MLP neurons of a small language model. Each row is named by its layer, matrix (gate and up: input weights) and neuron, and shows model dimensions 0-191. Each number is 128 + 24 x the weight over its row's rms, rounded and kept within 0 to 255. Numbers have three digits each. A neuron's up and down rows have the sign that makes its largest values positive.
A block is one neuron, or neurons of one layer that tend to fire together. After each block is what it responds to, as a language model described it from the Wikipedia text at the highest values.

L11.gate97:130135161094144149077136154133147163117114147126163109081145135130132136135119131071098101140087157139109120139136166122100122161168102155132117110123122151129178175104139141128111140115179141143135111171074121097146130124091101135113113119152114141145140116180108145116116124154114108101153093166123126162100159113103112144115107117146059125110073121111148105093143103148160128117127094104094092120117146153059115155130114157123106154117096109149121137105130130119148116114133112107130124107120116140146085158160178121120160125114122145143176096109129087088119131101129139139
L11.up97:145141137113095149135145087133109099139130152165140079083143168147138145148136141105157132126120179139125152118105128139138117088153093111127114166164122134154120127110114167119149163098093077164124108088127124147086114124148109152121128170160068130136094145122163115163139128130096087171129126132115088153157123157156165125130137142128080160114134144163140114124103149122130128136135096143128128136131177135125096089136122122157100113155108116175166137139136135110111146113137099151113088129126132177171146141137137160157157180119134119145149121149080174112106090165147131141
L11.gate102:124115113123106158147160121127197132111133143163106118133108116130119163173107152138143128120115128144143124084100108106122120124195126138086108131148105144136079161127092104144123138110152102140116124114165127147114134129142102113135107151124127139149141132156095161141092126142142153118169146133156090179113149139155067170161148134149151125118124136116126120182124091154104108100121124126121138118140095153162105127152126162077101118117135178118126105116147157129096096079097156106118128144154098186133152153148137101138135163131106099090106099157085135143106095131149138174
L11.up102:147097121118096144121138121093118140146131154090099119094101115112074154089146144174130172088147165111132076099119121119086126102132146142143152118129106083159107113136099110153141149099139141112148081143112110115152138124124123126111155147104094131154116171121133143127155111150099133168141124105126152141141158100159153078150100127136098152064149101137164152135133121159129182162108123135143129125129148139115151113130099095105162143120122165126131170137126143123136138125162131104178140069112134147163094169183116100157101117069100136145105133139118127138115107125107138131
L11.gate107:116117138124153140135123142102118131106158121122140102140130108118159123148142150133143116167082099140097126094141126123150138080139126141112193140168114140134130128136157115141181152124126138078127090140117090096107146142129104151118178124134091108142108175151142133118109176079073156109154132153149104130157112136096151098127167137149143116118144103113145116082139105141121097152140117131125077159119194179137117130117159099126102111103113126109131107141093140137127103120164142155202109171168158090144099137147136101113105141116138121110141133142124097130107103166093140119
L11.up107:102101089130139107092091176076155173105167186120124133176167097066118151180122128107118141131114101118176100097141120128108097112124149140135148150147152095153124073130109143067111108116118145161090166112119138141137152137120125152130112114143081138153112114159108092149146156180123133143135090131129145102070146111094127123134154159149133150124127088152122138102086165117153104111096127124138141123120101140124105107108121154151122102129110140110113112146147156107117131112115107133136139112142140132109138132073139168144141092117116135145121147119135116095157152160136113160
L11.gate273:132117114134127126133150129109190185120101127176089142135091119099148140123102147108116152132148158126151125148128134066077131156136061119138127129106152141129135111129068104090142145184143126135128104104162120151080133148151132122132104112151118124140150147165144105141105113164132129111131135120133151157127105153094079099147143134170101136135132154126116142136134140100111130138163118139104093153148121117144125171111110071134157167072131160115134123093145125115116158140151129109137145159126151108164119156148163197126129159128135151120130099115154117176162126169115114111
L11.up273:146163114084104139139131124092127118112118134142111115132121122112138100108151121127098147125132160140125111147152089127076146097118101147129146127159094103116129139104111123111111152121115145111106118140132101168126104162139179092138128104178149145131167101117157108165134152173177169179142159100146148147132139105097117132165102146160123113094098143113136130100109157116101111158142118144101089184117154137115098183124126133126157168145146125131152134102141130105141110132150133126170141171152056109117096172120132153107129155124138108152093138125127069114076125156103148115
L11.gate289:101129108143171153085128100114138102094114110127078117118160130164134100140143085121120115130151143132127145132109137120108157152127077147142122109162110117165099161121057093120151135137140163129163105148149104072155130107127143144160132148181099157097153118121147129123154146123135139120133102148089068127118153154167129140106104164147074123137116091121148161153099154134156082158122140088092123139127191147141131114099116108124111151102125165109131111100104168108155131129129080113136123127112130161140131127156142133159106123146149152154099148125096100130104175137132144120
L11.up289:108152130117115162090160171065151148079100121115089104158108110143175147189119130146141123132154118117094154098156153108165152121133123161091135117114148112133131115119150104132103158135147100140142116128127102114142074160117129124128093151147135120141185140125135129169148093107133138156144118163137108133114125101102113111090133117120149086103106120122130108149125132118130122081141135130141137116102110192136121115124098089149153183122126084150130107150144158124135139173161126088126147112098109167153137113173094160130146110130140109112124166193129111091099119141141105131
L11.gate359:120122100127144187086118123085137094119143128142088180080156119164172111130071120148168101134103149099118158110119086126137120168113103141118171116138157107148101125090127157094149061107133093152171148098156125111103173152156130110123114098155118134140152124109120126109133156154117114132155180116147128139096162110127097124160120109117149117146131154161120134163109166123096106103128157126158100126102118133127123113137108151105102139099121087138147074134130124121168105126097119122142112138115179103135134102157143156124129141125144116141121196123147146104103134111122133129
L11.up359:110131151123137137160129106109159144127128129127176113139141162131089132140124161100145114123126110135108130106078164137144086079130186131093164145130132126130133164109115149101109100123148110109118103130096092093098164123161127194109131119108095116100087095149121100087124091100153149149088100126091123145128115139101111121134115138167092128135124117169179146110152154126123146124099119109165127132097097140162137117122149119114156125084145131125144112140156150097146137158170141116098150165171137110096133149164107134161108091173130155165135136130160143145125120136067105146
L11.gate408:149128109109163142140114126157119117083119191161109162129180108118134177164137139103172157103084137126136169145090112126162109128148129131111127116137136140165102105114130155151154129130137108117150134131124152139152143145092136169131095143162164121090102096144150130099135099121097150136107160101111117132087099121128178129142110086101127100128108167123161143168134147158095099145109126132106090151164147118101134105116127095120101102101102138115144098162096110111082129130152139124150092103117130114149137074127137146096118177118135161146088120140158131109110149160113180152
L11.up408:108164134124113104084139064088140132113101139169103149132129107137145135112120105135129148132150117123121133149102119129152156083116103137137143107125127152148184162122088146121103148140169139163130133140093112141083108111135103142136088131108126131137131105103145136168131115118134130147096165160109116094159119079154131165134129156135122117162145102078111098119083087148154113175122135153153136120082115149131133140160147119095170117085139121132136117105102108136135134086148142108124086157148194191140114156145115128092146117158086137151174097106137144166133114124100121130
L11.gate464:098125139092159137118096102091165135082142112128142122148145123183090122108111072068145176130139122122106109119098149118074164130156129054125156144155104136164153138116133171128128129131136092119165113173143147119161150122089112142117134136147113161138126131152161143130107142103153124155119155139133160140127158153107124124103117161104118170127142168151137124172109127153089177100146139097137110126126136126123124149135127131102125145108133123138146111124179170124159121105150119100092118162138070163108089104114143127080141170122129137111169145110135122124129139151120152150
L11.up464:130161113101111140077131138100116093120170128114120151129145102114168151111142094129104140137122125147103125096115128152082125107122149105127135063114102111111119149141105126123104114126117168146096089144162129075120123109135163119117115159137121127120139105208124128148114097153096128155124140147115128112118191118093108142131134073110111093070146108127140127086102125109171172113097125159120098114075143113104163102150111154117149106158134126146100109157086113130096160107161135096106168160149135125112122122181107143167142126147139153134120153114121112124112104132119161135
Description: Verb-ending word pieces. Final word pieces that complete a past-tense or other verb in narrative text, usually followed by a preposition, e.g. bro-ke down, f-ell to, stepp-ed up.

L2.gate104:129067093142152064084114140099119111103112122095134157101177124109123106098110157151136091154109129120145111098148125162131124136107118111146129094136113119082140145143118114100118131146107148138144142122032124145115127132089164136117123122149090153093106122135120106115130107131137127104085089143162129134180146126131161143073125170101090139172129122153134137101117106128138116105101102093106137143170119121119103114140087118100156100123115134116138097104113113090136103082178130092132100090132146158096119135108111149140111157093152114129130152158132114139108137112124162139
L2.up104:115114127094135108142128130115139132125146128152133103111132097056112126103127130115159131129175098125168101139110140139133119133141108146145151170144138137084092162120109112101120124141100102123154158125138135122132097122101188134096166058135099128103100167118131124114143127121119104168133066151119163164170118104145105101093109176111119132089110149150136100121143117146086121078134129135130117100158152116155114095137126149111159129133096154140101079139071113088163144131131132088156158153115151144111116167102120166105107124142133124125087122116115144120101168136170128143
L2.gate129:095110104124156140125114124113162099166163150106135109147131151104113108119108086167119113172120141125141122126177126129147122159121108137151109116119175128137162091113104118145126121131120090141166119152158119090083088109115143135151150111175146106126102118195130126087143118114169152113091102111099137139086160113140121158107110165147086137147128108113163094125139112106108100116139129112156096143093129162147119157147055142129124154120094143130143136095164134133128112159099139100089165117089136112145131155124112155108099110133071114122118123096178134163125123136147096158
L2.up129:084103137140122124097129125107147106098101119106125098113098157107115110120153134142153122127114126133141135117135114109155098142161132114162135116102148111099126104109105120113092164144153086119164115124138109136058105100147160105110123128138154096122073164193095149107160117082136175127125087095126143135108106124154149136078116171124143136150098115138179140106122102143095125095093128110124113145118165127100071135171086128125098141081117128128137105137082084118136117129145123075138146096118159147144125140115111113148092070111149126128129146129130128175156129143133108138
L2.gate166:130121114141097092121168140111166171116160146100129140097113101150137131089131125096127120125066126174108086162126135166171133119128078124118160157084092122120141137106130126114091152118122127119119161122133142126144122090110092189155068123156160102100138146108121149118115089131125167140132120123140120152149120106098136113110154135094110165138135142124177111132110119098114147171088133118144115155131149169090091167122073110168136141139090158143137137125076107122164133131119138120140136171153142179129135088160118116134093097131152123123131121111158104131148115135114138112
L2.up166:105110118101149137136155141116127115142136124126133135130147114139153091106122148102131111117084127108175089136132109112136142108131138142100108142148091106129103090128110141126128143117098096135141084129107139167086155074176154141102163112158160107183094070124113121110115131091141126085100154153063113144114145159150116123134144174121145188117129158095134129113118146104128153096155107122125173134102155149117138139163112133129144159124106123177148184115124160144107156108102120146152098101147128127142142115144121157089110113158189155135124083137159143139114164148112153133
L2.gate340:105147082152089145140131144120129087143155133127149139150192114095143171142154154127108129121141133102108146101156144127108123116159164120139134134123160076117130126140162143066141119140156096127147102168118107153156110100097194080127111112138137131069171126151147158109126132148114121127119117127131126132147130108096140120093138131095119133151115128130188117101111153167133076084142119099107133143129127107152129178117115120098027138149143150160122125133132114139125128178107168133101124131124101134155129134171114139138118126111120129116142114140139171128122102143129094151
L2.up340:143100136128155150096096076093130131079136142179084079123160145128112118122077130107101144114175109106173111104150101130103119146134172123128135151143152116101134119114140119097153120189177090146140112093122116163131138130100213111131113149127139183120120136127117120124122094128128114104125128140111117074144125107092140140128127150130133116111141118141160113118139127135132126085110110110144152100093137080131101123119119143127108087142128134137108099143085130148122143151140148092076146136144152150149124159105113115124120154167198130131117096147138179114145125130127094125
Description: Line and item endings. Line breaks ending a list item, caption or short heading line, especially before a new "- " item or "==" header, e.g. after a cast entry.

L5.gate142:125092108129092080144151092124152157164092149141175111102101103125134129114134136159156118136162148144094101082168114137135109137150140159112130122141067135125115103127138132073157111119137070076160113155123151117141128128135182135117121135131148107115091137158095125115131137115126112091117116126173156142164127098138113163132132144125098168120109112097108126106129154106117106127131131161165131114167123150148080155136135169142130192127123135099064154138154147118101117134124110101101095127150129098133117135112136135144079099128128133163087107111122137111154167148116107079
L5.up142:099110134147120122137124095099095128133149153148149144124128119117197112130112114162129111173127140154095101119114113116126108135087086188095108103176141182166167149068128136106181117160162097101168134189119124142146134145168130155136159143111142090114100126163095114120149127085113108120113149139109146165166126127137093091099097131148126090096109162119152142174123157112169114159134110167139133145123116141101130111123105136120155155161121130120145146115149148159145101158151099111168130144128128110151129139153110101137113108146139107124113128150137130109137133164128096105
L5.gate390:147108099148093164125145094140140104146112139128114141105121126118151132129101081144126087140130148179132146134115163153116096144139078144101104129120116137149091133107115127135123102141144139108121128137152096166143179107158119136180056136143192114152154138136125100122189162165166092133139140143143155154155090134136140131167128109187152120134084167140136130089111128179157114122131137122130135108114081105115119135147150158128111159088135140096108126102130140149117104125121122116146146147154122135150150156107126142076137102175149160120077146115155113119147151149119099141
L5.up390:188150064105167095119138103141110108145143136152153133165112111102172096112154145136133117130151116136124093143148130121165116117189144122118120124141125135089109131182140111096191117147115107151121107154153151145119138097161126139150128145154132149167150159147092125166204111124081106114100102127097098122152140119129145123133119153159116146150162165164149140150106123128112146097120148120123171103132123101079108114162131190144153105154129120119130150117150136116119107120180071126121085113154122160155119155137101116165113126143144142127128117117118154139119130133126136112
Description: Line breaks in infobox lists. Line breaks closing entries of dash-led infobox lists, especially footballer career rows (club / apps / (goals)); also scattered mid-word pieces like Ol·ly·mpics.

L2.gate339:113125130121109143137149122134128109130122084100096114109158131126159107073102111158132137178137139117147156134109111093133107116137125166098141148139136083148081117124144089084160125128107117092107130138146140129091167113127157152130164097093139128118121160105138110136135109104129123123153121106115121115112133145081131194099113159106147122136136127140142150150116109143151096140190147138169099093109131100070145084142122182108149199123172159146129158175115124140130092149074132127096115124126129100123104135107096117095128125146092144104084115138131162121169139142143126126
L2.up339:165119126132125132105157118150132110095103075127128115110164135125145146112106074133154138153103133114152143150100153085120121131080123152096121145143131088124108122137097116108121120132115119062132094149147113129109135094118138149129165066131101111128152168109158118156110098083120087135172091121146109133118109173118106143114123148103153112137119133155141151155135128137150101114180131126157105116120133093114123095152131163097144211110136178112128109144095100123130110142081173156130146136126114111095140159127134103104135139115129090131071118165084132099131129122097138146
L2.gate386:161121157130104139129119141121123129111147125129141135097125100085170185143137092124104146135109143129145128082126118125141144117140098109114146139139127162129105121130116123158146135180097161138118132151103157133118150151120114152132173094148116136148122122128145139151104143155097123075140137138112091087087107140118137116102145114121180150152136105098180145088018098126189080116123114150104120137091132152153125113077053145153119119134120123164116140114135124169125120130120110149131172116152129136104150106123129142128146154096156093110158115139118117136139121132107164107
L2.up386:168132159084123104116126123124118117105144129135092144099165122123156156155149084119139112130123118150133155151132137078121125094164102122111150140172146162118171122152164129165156147131154136128139133129119129124094144171157107125078109165162102147126130125135156163137060170143151102118112117090133094176108141140150134104132161136125137138158154109101157109119134145117164156126127126102077147133104130135157154078152115147171127132135141117093110142119099117131078182149153126182097127115138121086123130118085152121129166153143142107123164157164161157136141115115167119127
L2.gate487:123142112116132166115105114120083099114108154160080072123137072164134141137145135128118144158129149134118141108117078102165149154122125132107129091133096151156097104100121134137114101107125108125102132098111108155156075126111117099198140109114128071116099079134101149121134124118158141132127155134098138136113124144131081132117169129166161138122102167137167110142088089137102094125111149135140138124131117080099117137129122149137152124068070117130135146127119117148112101157139115111090152146145113133099105188162140148154090158112163125137135151152104119136094135102117124119
L2.up487:141159123134149153090133129128093117129135165155100084123132097143145151118169133110132156151116139140118135174125113140161177129100133128143147113129124147133155124155126163133132111093149154138098112125147093150145073121142076109192151146082106060153082104095085173132100124088157140142143159130121119137130123118140097098095152125191169128128130179125174123128071103101119145130140123115114111163113141126099147138123136132170160110111095110109133122114130147119122107150123145133137149128166091110129108113127132121127141141150118146128185164094132113112119134095084147115
L2.gate494:131118134110113144092122124085134103092104137150125129129141112126140102126090126165124176103150115137118110147114142106115116093135113108153168128184160141121170143047146139100136157120144123118119111136111097170091133156140141117140137162132106126098106148168158118115121112101125105169143095108130096109119124158104094129121137147084131103146123143134111092122118137130110114117147145131127128120126086179143182091140140131115107126056107162170126094137095084095092123143121120139118164122149128113156100153164154133099144145163112175135080095103108164118131101092098137135
L2.up494:113126113109135160147136117120138121099113155138098151162115088098160118132117108134150088151069136134073115145095123113146120128141142066139106179160087096147160067114152108095165127129115112127127113098126084173127108167159161177111126100138078136114120124134088152125099144120102113126094111119119124107098147101132065133111120159125145126119137114152175103108139142136127149099126136146100106107094114128117119124123117136131111125108137142138114109153092107132064114141143131130167120122115105118138139142158083081112097112095095123122145090162118144145122079135122160153
Description: Africa and word continuations. Strongest on "Africa" after South or East, or in "African", e.g. South Africa, East African; weaker on mid-word pieces like re|port, surround|ed, nego|ti|ate.